Weights of a small GPT-style language model, trained from scratch on English Wikipedia: tied embeddings, 10480 steps.
MLP neurons of a small language model. Each row is named by its layer, matrix (up: input weights) and neuron, and shows model dimensions 96-191. Each number is 128 + 24 x the weight over its row's rms, rounded and kept within 0 to 255.
After each neuron's rows, "fires on" lists the tokens most often at its 100 highest values on Wikipedia text that the model never trained on.

L5.up39 [146 110 102  97  86 103  92 109 156 137 135 106 120 142 163 121 125 139  78 151  89 140 150 121 130 198 156 142 161 111 120 118 123 120 119 113 150 126 171 130 144 117 140 146 113 171 115 157 178 100 122 102 145  93 118 164 114 134  99 149 178 137 123 108 148  97 154 134  91 143  86 112 149 132 128 162 156 110 133  68 138 110 144 132 131 126 142 100 166 124 132 152 137 102 154  78]
fires on: "L", " (", " took", "T", " take", "B"

L3.up560 [136  94 119  99 126 111 168 161 173  96 155 131 166 158 150 151  98 137 109 105 123 152 113 160  90 136 122  68 134 133 103 133 158  90  81 135 135 114 116 130 153 133 171 138 142 115 180 145 139 165 157 129 143 145 105 115  89 120 135 117 134 134 122 152  91 153 101 109 150 166 137 157 118 120  71 112 118  89 152 138 143 126 140 163 162 161  63 105 123  98 105 130 125 113 112 130]
fires on: ":", "s", " –", "ation", " /"

L4.up215 [124 125  92 150 130 140  87 150 126 123 150 121 131 142 163 114 175 141 169 110 102  98 102 111 113  98 147 121 188 152 107 109 135 139 127 120 155 105 107 125 133 142 182 118 120 128 119 151 103 109 159 170 140 106 131 115 126 111 147 153 122 137 133 119 206  99 144 123 125 103 119 149 104  93  48  75 130 119  97 125 134  87 169 125 128 164 107 153 102 143 148 173  91 123 143 110]
fires on: " con", " re", "n", " Re", "con", "ttle"

L3.up31 [119  93 116 148  44 119 117 138 121 146 170 132 111 117 138 122 128 104  97 112 132 151 159 155  59 123 124 159 146 184  97 124 144 106 109 141 139  80 138 142  97  97 143 120 143 102 143 196 138 112 157 123 185 118 180 139 153 131 117 141 153 117 144 105 168 148 154 150 141 125 131 143  85  97  80 147 130 128 117 164 112 109  75 119 136 158 100 118 117 118 112 169 124  69 144 125]
fires on: "son", "z", "tt", "s", "–1", "d"

L3.up611 [139  88 127 146 161 124 154 168  93 139 144 145 162 111 168 108 117 165 137 105 128 143 131 102 137 100 132 138 157 136 136 136 104  98 162 151 138 107  89 143 132 143 142 133 123 107 159 146 158  89 159  89 133 146 189 136 128 130 121 139 163 114 145 128 143 112 137 165 158 178 101 161 153 160 135 153 146 118 148 146 159 103 130 146 140 117 156 108 117 150  96 138 130 123 143 132]
fires on: "ant", "tic", "ic", "ent", "ter", "+"

L3.up674 [129 147 127 164 116 124  96 117 126 171  91 133 114 139 130  87 127  99 126 156 100 142 103 116 104  92 112 111 151 168 108 131  96 139 150 103 185 137 117 131 129 119 150 118 151 143 134 124 122 139 133  78 112 111 141 168 123  75 120 134 139 156 134 129 122  91 187 103 109 121 141 114 115 135 127 111 174 133 112 161 112 103  93 119 149 121 102 108 143 134 113 164  86  84 147  85]
fires on: "d", "n", "cast", "f"

L5.up309 [137 126 118 145 136  88 158 109 164  89 119 128 128 124 129 130 105 171  95 121 167 145 152 188 100 126 142 153 172 112 135  86 138 107 133 138 159 140 118 114 131 119 122 179 149 138 123 123 124 153 149 110  89 114 155 114  97  95 130 170 109 131 198 142 116 127 144 110 108 144 154 119 109 124 159 159 109 147 109  89 158 135 118 135 120 135  80 169 114 122 162 175 121 132 162  91]
fires on: " ", " m", "ft", "mm", "s", " c"

L5.up639 [104 125  93 137 120 115 130 108  96 151 149 124 150 143 115 114 148 134 148 134 113 113 132 110 105 123 139 109 163 114 143 162 135 103 106 119 133 142  87 113 150 128 139 126  72  94 101 186 152  84 124 153 118 120 139 143 141 130 115 140 130 150 169 105 100  91 116 153 120 162 152 158 141 142 135 157 151  83 122 141 161 140 110  99 132 142  89 127 102 143 121 117 122 117 162 169]
fires on: "e", "ar", "er", "av", "r", "l"

L4.up734 [144  89 118 133 127 130 159 134 166 113 129 127 116 140 153 139 141 120 111 156 133 167 148 168 114 166 134 133 136 165 137 123 140 116 168 111 125 141  74 118 142 112 140 163 134 103 162 150 111 148 108 130 147 138 123 112 156 138  84 134 123 148 155 130 149 139  75 104 122 133 156 133 130 140 115 136 149 125 132 132 139 134 113  56 151 127 137 129 158 117  86 121 124 109  87  90]
fires on: ".", "e", "w", "th"

L3.up6 [142 131  94 162  98 103 109 109 167  80 108 149 117 166 138 146 142 130 129 128 134 117 151 145 139 155 121  92 131 138 123 111 116 154 167 116 149 105 129 135 139 135  94 143 126 110 116 161 139 145 126 108 123 135 136 136 138 184  81 176 115 157 148 111 150  96 118  90 106 102 129 148 132 124 121 149  94  73 146  98 151 140  93  96 135  88  96 114 103  59 112 150 139 133 144 117]
fires on: "us", "il", "ri", "re", "amp", "ib"

L3.up83 [172 122  97 168 151 104 114 148 128 132 127 148 111 158 154  93 113 135  78 125 188 123 159 169 101 106 134 129 116 166 134 118 140 118 108 143 128 139 143 115 103 105 141 123 116 103 134 181 110 161 139 132 143 110 126 129 144 121 153 141 108 159 133 126 154 151 138 115 168 122 148 126 109 126 105 142 124 124 169 147 102 130 127 123 123 167  99 125 117  65 116 117 123 108 134 121]
fires on: "s", " as", "is"

L3.up606 [153 118 155  86 153  99 168 133 125 129 126 133 121 117 150 129 123 171 155 140 107 142 101 108 104 119 172 160 151 121 146 115 114 128 156 139 169 107 130 137 147 116 118 172 118  72 184 136 149  89 135  94 131 127 148 145  87  83 135 177 145 119 110 146 139 111 151 116 141 109  77  91 118 109 133 119 162 117  98  67 140 146 143 141 130 164 107 111 167 170 118 138 117  91 141 105]
fires on: "ent", "cent", " result", "est", "st", "ic"

L5.up664 [139 118 128 123 148 105 115 137 116 109 117 114 163 129 111 105 151 151 141 146 149  93 148  75 114 131 129 160 149 102 147 107 106 148  80 116 139 118 143 120 129 113 115 148 120 147 137 158 107 145 146 121  92 136 174 134 108  97 143 153 188 162 171 133 172 121 149 120 154 153 143 157 104 118 154 113 167 110 181 122 104  58 135 145 136 133 145 144 116  90 145 107 123 109  84  95]
fires on: ",", " of", "e", " when", "hen"

L3.up309 [145 111 139 164 162 110 120 122 142  87 168  90  87  90 131 137 132 167 121  85 134 132 119 145  88 128 141 123 170 115  92 112 163 128 131 124 168 105  89 123 108 128 155 132 113  82 135 120 152 146 163 154 145 135 189 146  89 154 140 143 123 111 156 146 141 132 159 126 122 156 175 129 127 140 102 120 116 131 113 136 117 118 138 157 166 112 129 148 147 124  92 152 123  99 148 112]
fires on: ".", "th", "%"

L4.up295 [132 148 164 170  89 102 150 129 129 102 103 138 141 130 151 112 176 153 145 117 127 170  91 144  97 166 130 114 165 101 145 142 183 111 161 124 147 113 102 122 132 109 125 135 137 110 150 153 102 133 100 112  90 116 138 107 111 163 137 129 122 136 121 135 131 133  94  92 160 127 141 119 108 146 131 144 157 101 134 117 138 120 122 148 136 167 118  87 168 125 107 160 100 126  82 122]
fires on: "cent", ".", "w", " M", " near", " Mc"

L5.up533 [104 128  74 145  95 123 112 130 110 148 121 115 116 171 144 126 127 117 133 157 103 100 203  81  81 113 129 132 170 131 124 113 130  95 107 112 152 150 138 146 160 132 180 120 154 124 155 164 142 149 134 104 133  77 209 145 116 103 122 151 120 138 154  89 183 122 142 112 116 150 162 107 118 155 129 165 130 138 107 140 149 116 111 135 131 115 114 117 108 138 142 166 119 115 133 117]
fires on: "d", " not", "s", "n", " did"

L3.up376 [114 120 124 137  93 107 131 126 164 131  90 142 148 135 173 115 107 147 117 101 155 136 132 106 130 133 143 125 125 152 100  85 103 154 120 142 158 107 102 138 106 145 101 137 132 148 185 126 142 117 161 114 136 153 107 144 125 140  87 145 119 143 134 115 128  95 125 117 152 123  97 100 119 135 105  77  96 128 136 138 173  81 125 125 120 107 103 134 128 126 123 157 115 114 143 117]
fires on: "'", "-", " Championship", " 2", " 1"

L3.up703 [119 124 116 151  94 106 111 102 119 119 103 110 177 164 135 159 163 141 117 126 150 111 176  84 145 144 112 113 122 132 113 117 119 125 116  91 136 117 103 130 122 124 143 149 144 124 136 149  62 143 145 112 145 126 147 156 113 143  99 109 106  99 168 101 186 152 217 130 134 102 138 170 131 129 109 124 141 101 156 146 102  95 121 110  99 109  83 121 122  90 133 128 114 112 146 112]
fires on: "es", "as", "les", "s"

L4.up439 [163 137 126 175 114 134 128 152 176  99 150  83 141 163 144 157 106 123 142 155 140 169  88 102 136 142 136 104 160 113 125 157 145 141 119  91 137 169 122 109 133 168 120 119 102 124 136 159 108 129 155 134 162 107 145 172 125 160 136 117 111 131 123 133 127 137 163 136 129 126 129 170 122 147 112  78 158  99 146 156 150 143 153  76 128 126 121 120  96 132 142 148  79  99 161 118]
fires on: "ra", " and", " state", "al"

L4.up261 [121 129 119 110  83 109 143 118 116 145 122 135 109 107 133 120  85 133 132  95 150 153 141  86 176 142 140 132 126 122 154  95 127  54 153  84 131 136 126 144 103 172 138 180 124 126 151 163 158 132 108 117 135 158 104 163 161 173 168 140 123 115 169 113 126 121 121 142 142 128 114 115 118 101 138 133 148 121 124 141 111 117 109 180 116 138 146 115 148 132 175 150 116 134 134 142]
fires on: " 19", "ce", "ri", "im"

L3.up420 [ 94 139  98 134 129  95 128 140 141 100 148 145 154 142 128 140 102 133  86 147 137 104 201 129 117 156 129 112 136 134 122 131 142 110 107 135 146 117 140  73 150 134 116 168 151 124 142 124 107 148 170 122 130 159 113 136 125 147 128 120 163 113 157 129  89 139 140  99 141 168 128 137  99  97  75 135 102  98 130 156 129 106 154 105 114 141 120 119 123 145  95 103 129 117 161 102]
fires on: "s", " |", "z", "–", " /"

L4.up94 [156 136 113 139 121 115 141 111 118 125  97 112 119 154 171 130 106 106 144  90  98 106  91  97 147  83 127 104 116 141  98 147 139 151 116  60 129 105  90 166  90 113 142 150 119 119 123 126 113 136 118 104 174 133 136 149  93  99 126 128 164 121 137 139 165 135 150 132 137 131  97 144 102 134 130 143 129 135 185 119 130 121 107 140 161 120 137 103 170  99 131 171 120  98 127 126]
fires on: "k", "d", "n", "s", "position"

L5.up717 [124 141  97 127 128 114 117 141 119 159  88 148 133 140 152  94 138 129 127 103  86  94 118 129 114 158 130  86 105 147  71 109 120 134  91 165 147 118  96  91 117 122 101 139 151 151 122 131 139 180 161 172 109  79 161 107 125 123  95 162 125 183 162 137 173  76 189 135 167 136 125 163 130 106  77 123 140 135 133 141  92  95 169 167 115 164 148 136 109 109  78 138 134 129 153 142]
fires on: " re", "n", " Re", "d", "en"

L5.up161 [108 137 163 113 121 121 147 107 138 114 103 119 162 163 130 114 146 124 155 127 128 135 150 121 127 143 121 146 121 120 119 120 152 133 142 111 144 140 123 135 132 126 124 168  91 115 115 135 166  95 174 146 119 118 161 177 114 180 146 162 168 117 174 142 109 121 133 143 158 155 185 138 126 114 139 114 107 113 171 110 130  85 110 115 147 114 134  93 133 101 110 159  99  97 100 137]
fires on: "-", ",", "i", "u", "le", "e"

L3.up475 [134 142  91 113 100  76 123 126 175 122 108 100 136 137 126 155 154 159 143 141 143 129 130 154 106 147 133 119 178 173 148 149 142  85 140 125 142 124 133 120 123 129 142 143 137 147 123 146  92 148 141  58 119 160 175 125  79 119 106 127 118 113 134 137  80 147  93 120 152 203 144 143 112 101 151 126 101  91 176 127 130 124 128 135 147 136 103 125 123 138 155 116  92 111 162 129]
fires on: " m", "ri", "o", " g", "ft"

L4.up277 [128 106  76 144 110 106 131 119 124 130 126 167 135 189  83 134 144 130 141 141 123 147 147 137 128  88 113 107 124 124  87 127 105 102 115  80 167 111 102 129 176 137 126 130 112  82 143 155 100 107 131 120 115 130 131 184 142  99 136 121 113 127 132 100 102 130 169  81 142  94 104 172  97 116 154 111 130 110 132 136 132 127 124  88 145 110  93 131 115 101 129 145 142 136 132 129]
fires on: "re", "a", "ri", "es", "as", "ea"

L3.up217 [127 140 122 121 125 120 102 119 137 141  98 109 137 135 139 102 105 141  99 124 131 113  83  85 109 116 135 132 174 137  97 127  90 172 101 114 149 152 141 127  83 144 133 154 113 150 160 110 124  94 116  85 118 105 113 117  80 158 132 167 165 161 138 118 150  85 150 152 160 109  84 132 132 100 117  68 112 137 121 111 140  82 163 116 115 180 125 117  80  90 182 149 123 139 108 105]
fires on: " 1", "po", " 2", "ize", " 0", "me"

L4.up699 [117 114 139 109 123  96 163 121 119 101 121  91 136 137 140 156 138 174 149 102 150 139 138 139 147 108 120 131  98 115 113 142 148  84 129 131 145 128  80 116  91 149 149 150 127  84 114 144 113  72 130 165  98 164 161 144 141 175 141 145 123 124 163 121 120 109 142 101 159 134 130 140 137 123 135 138 151  79  98 115 107 105  86 150 145 113 109 160 137 104  98 128 131 136 121 160]
fires on: ".", "er", "′"